{"d_model": 768, "norm_eps": 1e-05, "tie_embeddings": false, "init_out_by_depth": true, "lr": 0.00964, "steps": 8484}
MLP neurons of a small language model. Each row is named by its layer, matrix (down: output weights) and neuron, and shows model dimensions 384-479. Each number is 200 + 40 x the weight over its row's rms, rounded and kept within 0 to 999. A neuron's up and down rows have the sign that makes its largest values positive.
A block is one neuron, or neurons of one layer that tend to fire together. After each block is what it responds to, as a language model described it from the Wikipedia text at the highest values.

L5.down159,171,281,243,121,211,209,215,232,144,205,207,137,127,219,154,241,223,188,188,123,220,182,153,260,174,145,179,155,244,214,153,209,211,198,244,184,230,221,242,97,241,246,246,164,253,214,248,202,193,170,171,210,200,205,187,155,202,234,274,176,200,222,224,131,260,169,186,174,191,187,236,175,221,183,190,248,197,198,319,162,206,214,204,275,271,173,103,220,231,217,257,154,220,184,106,197
L5.down305,184,239,234,232,220,162,198,200,197,157,173,226,217,256,220,215,201,181,177,236,179,189,233,247,185,220,241,207,218,237,156,173,286,185,175,155,244,330,123,179,111,198,186,205,238,196,165,228,236,206,200,232,291,236,144,154,255,176,165,165,210,251,226,232,185,159,229,127,202,202,208,210,197,267,243,207,159,119,180,200,221,185,195,269,192,99,210,102,215,223,223,197,161,245,199,249
L5.down598,148,122,189,171,180,158,163,245,286,172,248,190,197,193,198,221,253,123,213,227,201,220,192,135,213,232,248,155,204,205,238,163,197,199,174,235,166,234,207,301,167,203,152,182,208,204,183,155,191,208,143,196,205,139,239,146,215,223,167,156,167,189,265,225,240,151,158,185,200,199,216,238,146,197,273,188,176,210,131,211,221,172,206,138,223,186,220,139,309,213,191,217,161,121,177,160
L5.down1923,191,288,205,93,171,158,191,189,259,244,304,154,220,144,228,188,185,149,214,135,252,123,212,199,173,240,315,214,227,207,158,158,198,214,118,158,279,254,174,159,165,228,256,138,109,212,185,197,199,212,206,208,214,175,192,199,232,154,187,153,212,176,176,231,165,226,170,162,200,207,234,209,196,105,188,172,237,209,172,228,237,204,211,206,188,225,224,221,203,172,173,171,246,219,201,188
Main-clause copula after subject

L5.down552,227,184,128,174,166,187,160,196,194,255,178,218,156,251,129,131,206,204,140,285,154,152,101,297,138,177,233,221,237,192,240,223,231,167,162,243,264,202,187,237,203,138,203,225,181,202,226,180,180,203,217,216,176,105,149,183,222,231,191,201,163,172,157,180,204,240,185,202,139,167,153,286,154,132,114,225,145,212,197,211,218,209,208,183,185,207,219,298,152,201,139,247,204,168,126,256
L5.down1126,220,204,185,184,88,220,156,205,251,267,224,191,258,193,232,193,188,234,227,197,179,229,171,214,113,217,176,161,164,180,185,233,239,200,57,202,209,230,305,202,248,240,245,178,304,171,169,178,235,222,159,173,245,137,166,261,233,121,217,220,192,273,241,218,231,205,199,204,236,202,238,192,228,220,161,254,183,204,202,207,96,183,201,121,152,198,166,157,217,201,146,146,192,182,241,163
L5.down1300,248,190,183,211,188,239,188,172,195,188,211,253,256,188,202,180,169,208,284,230,242,189,206,183,271,182,181,247,154,206,203,202,152,181,128,233,223,213,110,169,132,201,115,215,236,250,234,224,295,249,187,217,244,171,165,205,171,214,182,142,183,227,232,143,252,216,192,155,208,222,173,160,179,201,170,179,171,180,114,206,231,170,188,196,183,160,164,233,122,204,213,244,210,210,191,157
L5.down1947,206,124,154,184,156,224,157,259,259,159,220,150,230,200,229,286,284,214,157,203,276,232,227,221,206,197,259,110,159,200,203,161,250,216,171,242,229,217,267,212,185,214,188,159,128,135,199,196,181,193,141,193,193,156,200,159,165,251,240,186,197,180,185,232,232,284,219,182,270,144,148,167,197,209,187,135,92,172,210,173,271,149,240,219,191,151,182,187,180,270,157,158,218,185,224,212
Possessive apostrophe

L2.down276,206,160,263,204,201,203,180,105,171,192,201,209,177,199,210,253,68,165,181,167,199,210,175,267,169,245,206,146,160,189,140,182,204,173,212,171,240,162,278,254,201,275,194,179,214,214,164,220,199,187,128,201,142,194,206,222,157,161,244,239,203,233,155,141,224,168,216,260,206,164,259,172,181,221,214,200,192,162,159,233,176,136,150,223,280,124,264,195,158,187,253,204,219,141,194,141
L2.down376,148,236,199,186,187,257,174,191,167,193,147,191,131,200,222,236,255,201,193,160,127,187,198,190,203,163,261,205,83,189,154,165,190,195,227,237,151,192,348,237,234,289,171,256,168,148,247,213,193,205,256,201,210,192,293,225,203,231,257,180,203,198,209,182,205,72,264,204,251,169,181,128,297,98,237,138,213,143,167,224,230,156,254,197,220,195,195,257,110,274,243,228,149,135,212,166
L2.down389,170,200,192,178,275,206,217,182,224,159,204,183,227,107,192,224,244,238,232,173,133,232,174,222,299,210,133,196,240,184,159,214,163,239,215,247,156,207,183,217,208,158,231,246,258,193,186,228,100,206,248,207,193,237,212,145,260,188,168,200,251,185,196,137,184,224,251,229,223,179,185,179,211,240,286,125,154,211,254,141,246,237,160,157,213,181,240,206,137,232,210,281,131,172,168,149
L2.down965,191,270,167,238,251,133,231,195,134,222,255,153,204,204,173,181,173,246,193,244,207,249,153,192,169,195,291,144,135,245,197,206,181,274,156,283,117,216,231,223,197,246,185,153,274,142,137,218,241,248,196,241,271,244,185,243,231,164,276,197,181,205,274,165,290,261,125,286,201,169,252,206,200,148,207,225,151,167,227,139,174,201,250,174,180,171,232,162,186,187,195,225,231,183,211,190
L2.down1136,209,183,131,232,210,277,188,273,168,205,204,176,187,164,187,206,133,198,196,121,227,161,232,196,209,218,274,166,162,211,206,193,218,160,273,230,218,255,373,173,218,218,205,239,257,207,192,230,188,160,294,276,246,259,120,207,211,203,211,210,255,231,254,176,198,210,307,205,152,196,183,242,181,162,162,223,228,168,189,262,246,193,215,188,122,166,243,119,192,143,182,196,210,210,155,223
L2.down1364,154,138,198,152,257,170,175,245,226,213,188,181,224,205,155,195,171,220,183,238,120,146,245,225,133,219,245,170,185,251,197,194,271,251,237,199,187,170,204,259,237,263,243,172,181,151,229,212,232,206,248,173,221,165,238,210,225,241,259,153,248,215,175,162,189,244,246,209,191,199,157,224,143,236,223,127,257,225,274,218,224,192,139,240,212,183,148,194,213,200,259,209,149,176,270,144
L2.down1507,213,258,195,260,118,204,259,211,166,140,239,150,194,184,153,200,232,252,264,234,212,108,160,118,255,220,219,182,173,235,198,200,182,244,207,159,207,154,317,210,145,172,243,239,101,173,224,254,169,258,181,175,175,190,244,231,233,207,232,222,221,163,245,200,258,219,148,206,190,229,177,226,232,133,192,173,195,245,281,239,163,183,242,205,142,234,156,238,189,147,208,253,196,167,180,258
L2.down1984,203,164,241,219,138,236,199,263,177,219,162,200,262,209,182,186,192,216,153,149,265,209,207,209,173,212,276,206,243,179,256,155,178,192,194,189,180,195,223,262,215,189,140,170,267,169,158,189,234,211,250,154,208,235,184,216,180,210,156,224,190,160,221,247,291,191,193,133,203,182,241,189,210,249,220,255,183,134,169,220,193,188,231,132,132,145,177,249,179,230,129,113,178,154,149,183
Possessive apostrophe marker

L2.down71,133,275,185,197,253,215,141,215,224,229,196,197,176,122,188,186,202,160,192,163,245,211,245,201,221,196,308,227,144,278,129,186,242,227,253,132,188,195,152,114,171,198,169,213,160,155,229,208,182,106,211,185,149,162,233,183,238,180,212,164,199,165,213,176,217,241,107,167,177,264,273,138,171,182,202,154,168,131,273,173,223,208,262,222,160,141,193,175,170,118,133,233,268,117,122,162
L2.down322,246,155,277,276,202,145,190,232,110,199,169,176,203,189,190,236,192,223,167,177,150,166,142,188,191,145,205,182,248,197,276,241,153,148,152,162,187,201,174,172,149,198,162,180,236,180,204,208,214,190,199,221,290,207,112,178,208,188,162,141,162,245,200,174,215,258,211,193,250,164,248,220,144,228,235,310,280,170,166,216,266,220,205,197,221,216,205,171,190,195,242,221,217,188,183,240
L2.down636,271,206,184,171,148,193,202,189,214,199,165,92,261,185,143,183,207,212,247,199,171,180,124,140,144,244,241,127,225,184,186,198,207,205,224,208,219,177,228,194,204,243,161,212,141,82,286,250,249,283,218,207,174,256,212,247,184,166,209,178,166,218,162,226,225,159,219,199,229,186,218,218,200,139,176,199,206,217,199,176,138,193,142,268,242,165,219,310,187,181,199,206,122,139,206,201
L2.down831,271,270,221,164,218,215,179,178,160,178,220,220,185,219,191,240,182,127,200,170,150,223,192,151,285,152,163,214,266,200,191,185,123,164,238,293,157,157,206,191,250,208,174,146,160,234,179,207,109,195,202,222,234,135,169,137,237,188,181,216,53,158,200,213,235,178,156,192,178,213,198,235,276,207,293,206,149,216,239,148,160,211,179,274,190,208,224,163,217,93,215,221,225,174,239,228
L2.down905,219,278,258,200,187,227,200,179,186,195,193,197,210,154,182,206,231,203,214,187,247,249,153,205,157,93,188,271,218,190,275,228,178,233,141,235,210,193,226,161,119,101,232,141,126,225,159,140,169,230,154,184,191,202,258,159,234,138,190,168,160,184,210,231,168,203,234,159,219,173,227,222,207,236,223,235,233,141,174,225,201,210,233,249,177,191,170,296,151,137,241,192,215,182,226,161
L2.down1137,173,148,252,174,255,221,204,150,194,283,267,226,176,197,225,174,198,228,182,304,266,176,221,151,144,226,217,224,284,248,199,308,216,216,197,221,204,182,191,235,219,179,260,115,156,267,131,228,219,212,239,187,212,240,227,174,200,155,190,205,255,181,167,277,150,214,201,235,193,147,209,251,218,201,233,242,184,145,179,207,227,225,217,192,130,219,233,171,242,165,265,156,215,175,168,162
L2.down1499,235,221,196,236,204,216,204,248,181,254,243,178,173,224,200,254,176,173,208,177,103,199,251,201,220,209,157,154,162,192,175,171,188,226,170,259,116,224,219,167,225,167,239,174,289,201,216,168,214,206,179,241,188,177,191,183,225,203,231,165,201,212,156,176,223,278,205,226,207,204,183,232,255,236,216,197,152,175,239,193,248,203,171,228,269,184,199,98,134,157,176,172,223,246,158,209
L2.down1822,210,217,237,204,205,116,121,206,183,240,141,232,212,205,195,212,241,201,167,287,206,166,255,153,215,185,267,231,102,230,179,290,124,194,226,197,200,186,251,193,207,223,191,184,143,161,182,146,229,227,226,174,207,170,208,258,196,212,174,250,170,198,171,190,186,154,230,191,230,194,197,247,202,187,165,271,178,184,166,199,289,234,111,158,245,220,280,223,184,209,180,228,169,168,223,186
Heading words and name-internal pieces

L3.down199,263,150,199,217,162,219,194,178,183,245,228,152,278,137,222,276,187,143,176,301,172,226,239,194,132,195,134,210,297,182,196,119,165,187,216,284,187,193,152,179,174,146,115,196,183,183,230,249,182,233,228,220,268,173,186,164,229,236,156,262,168,191,265,199,203,183,205,218,261,260,120,164,222,162,261,176,226,183,153,153,204,257,158,193,226,168,221,241,230,203,151,237,222,179,228,218
L3.down1696,191,209,245,124,246,183,214,156,192,217,151,272,193,195,149,148,131,167,223,235,260,213,161,186,164,202,247,186,216,216,172,148,108,194,197,260,192,206,153,267,207,229,185,222,157,212,216,231,171,180,190,275,148,217,139,226,219,186,161,240,193,213,151,170,194,176,209,215,200,183,198,192,150,151,213,147,228,261,222,224,175,191,189,200,153,165,205,175,278,210,226,165,239,201,159,225
Connector inside fixed pairs

L3.down209,149,257,200,189,235,181,229,220,205,194,160,190,176,215,239,179,188,156,152,188,233,190,162,198,144,244,168,111,181,232,230,220,152,230,224,176,281,156,237,176,199,234,229,149,161,160,247,244,174,269,183,206,159,197,207,196,143,230,287,213,255,312,206,217,184,196,255,181,215,230,228,99,231,213,126,229,192,217,166,176,216,251,215,145,207,127,233,277,212,180,177,182,238,170,210,183
L3.down1034,135,234,223,268,183,161,292,187,114,164,265,220,182,206,221,152,193,227,210,210,156,142,202,184,162,222,269,168,209,242,244,147,218,158,210,216,154,230,242,278,184,208,220,253,190,240,249,131,163,196,164,193,220,197,260,204,179,140,217,230,189,155,158,212,146,290,248,142,202,202,201,227,174,160,202,157,148,190,218,238,203,169,228,142,206,175,179,225,214,271,174,261,197,205,191,244
Possessive apostrophe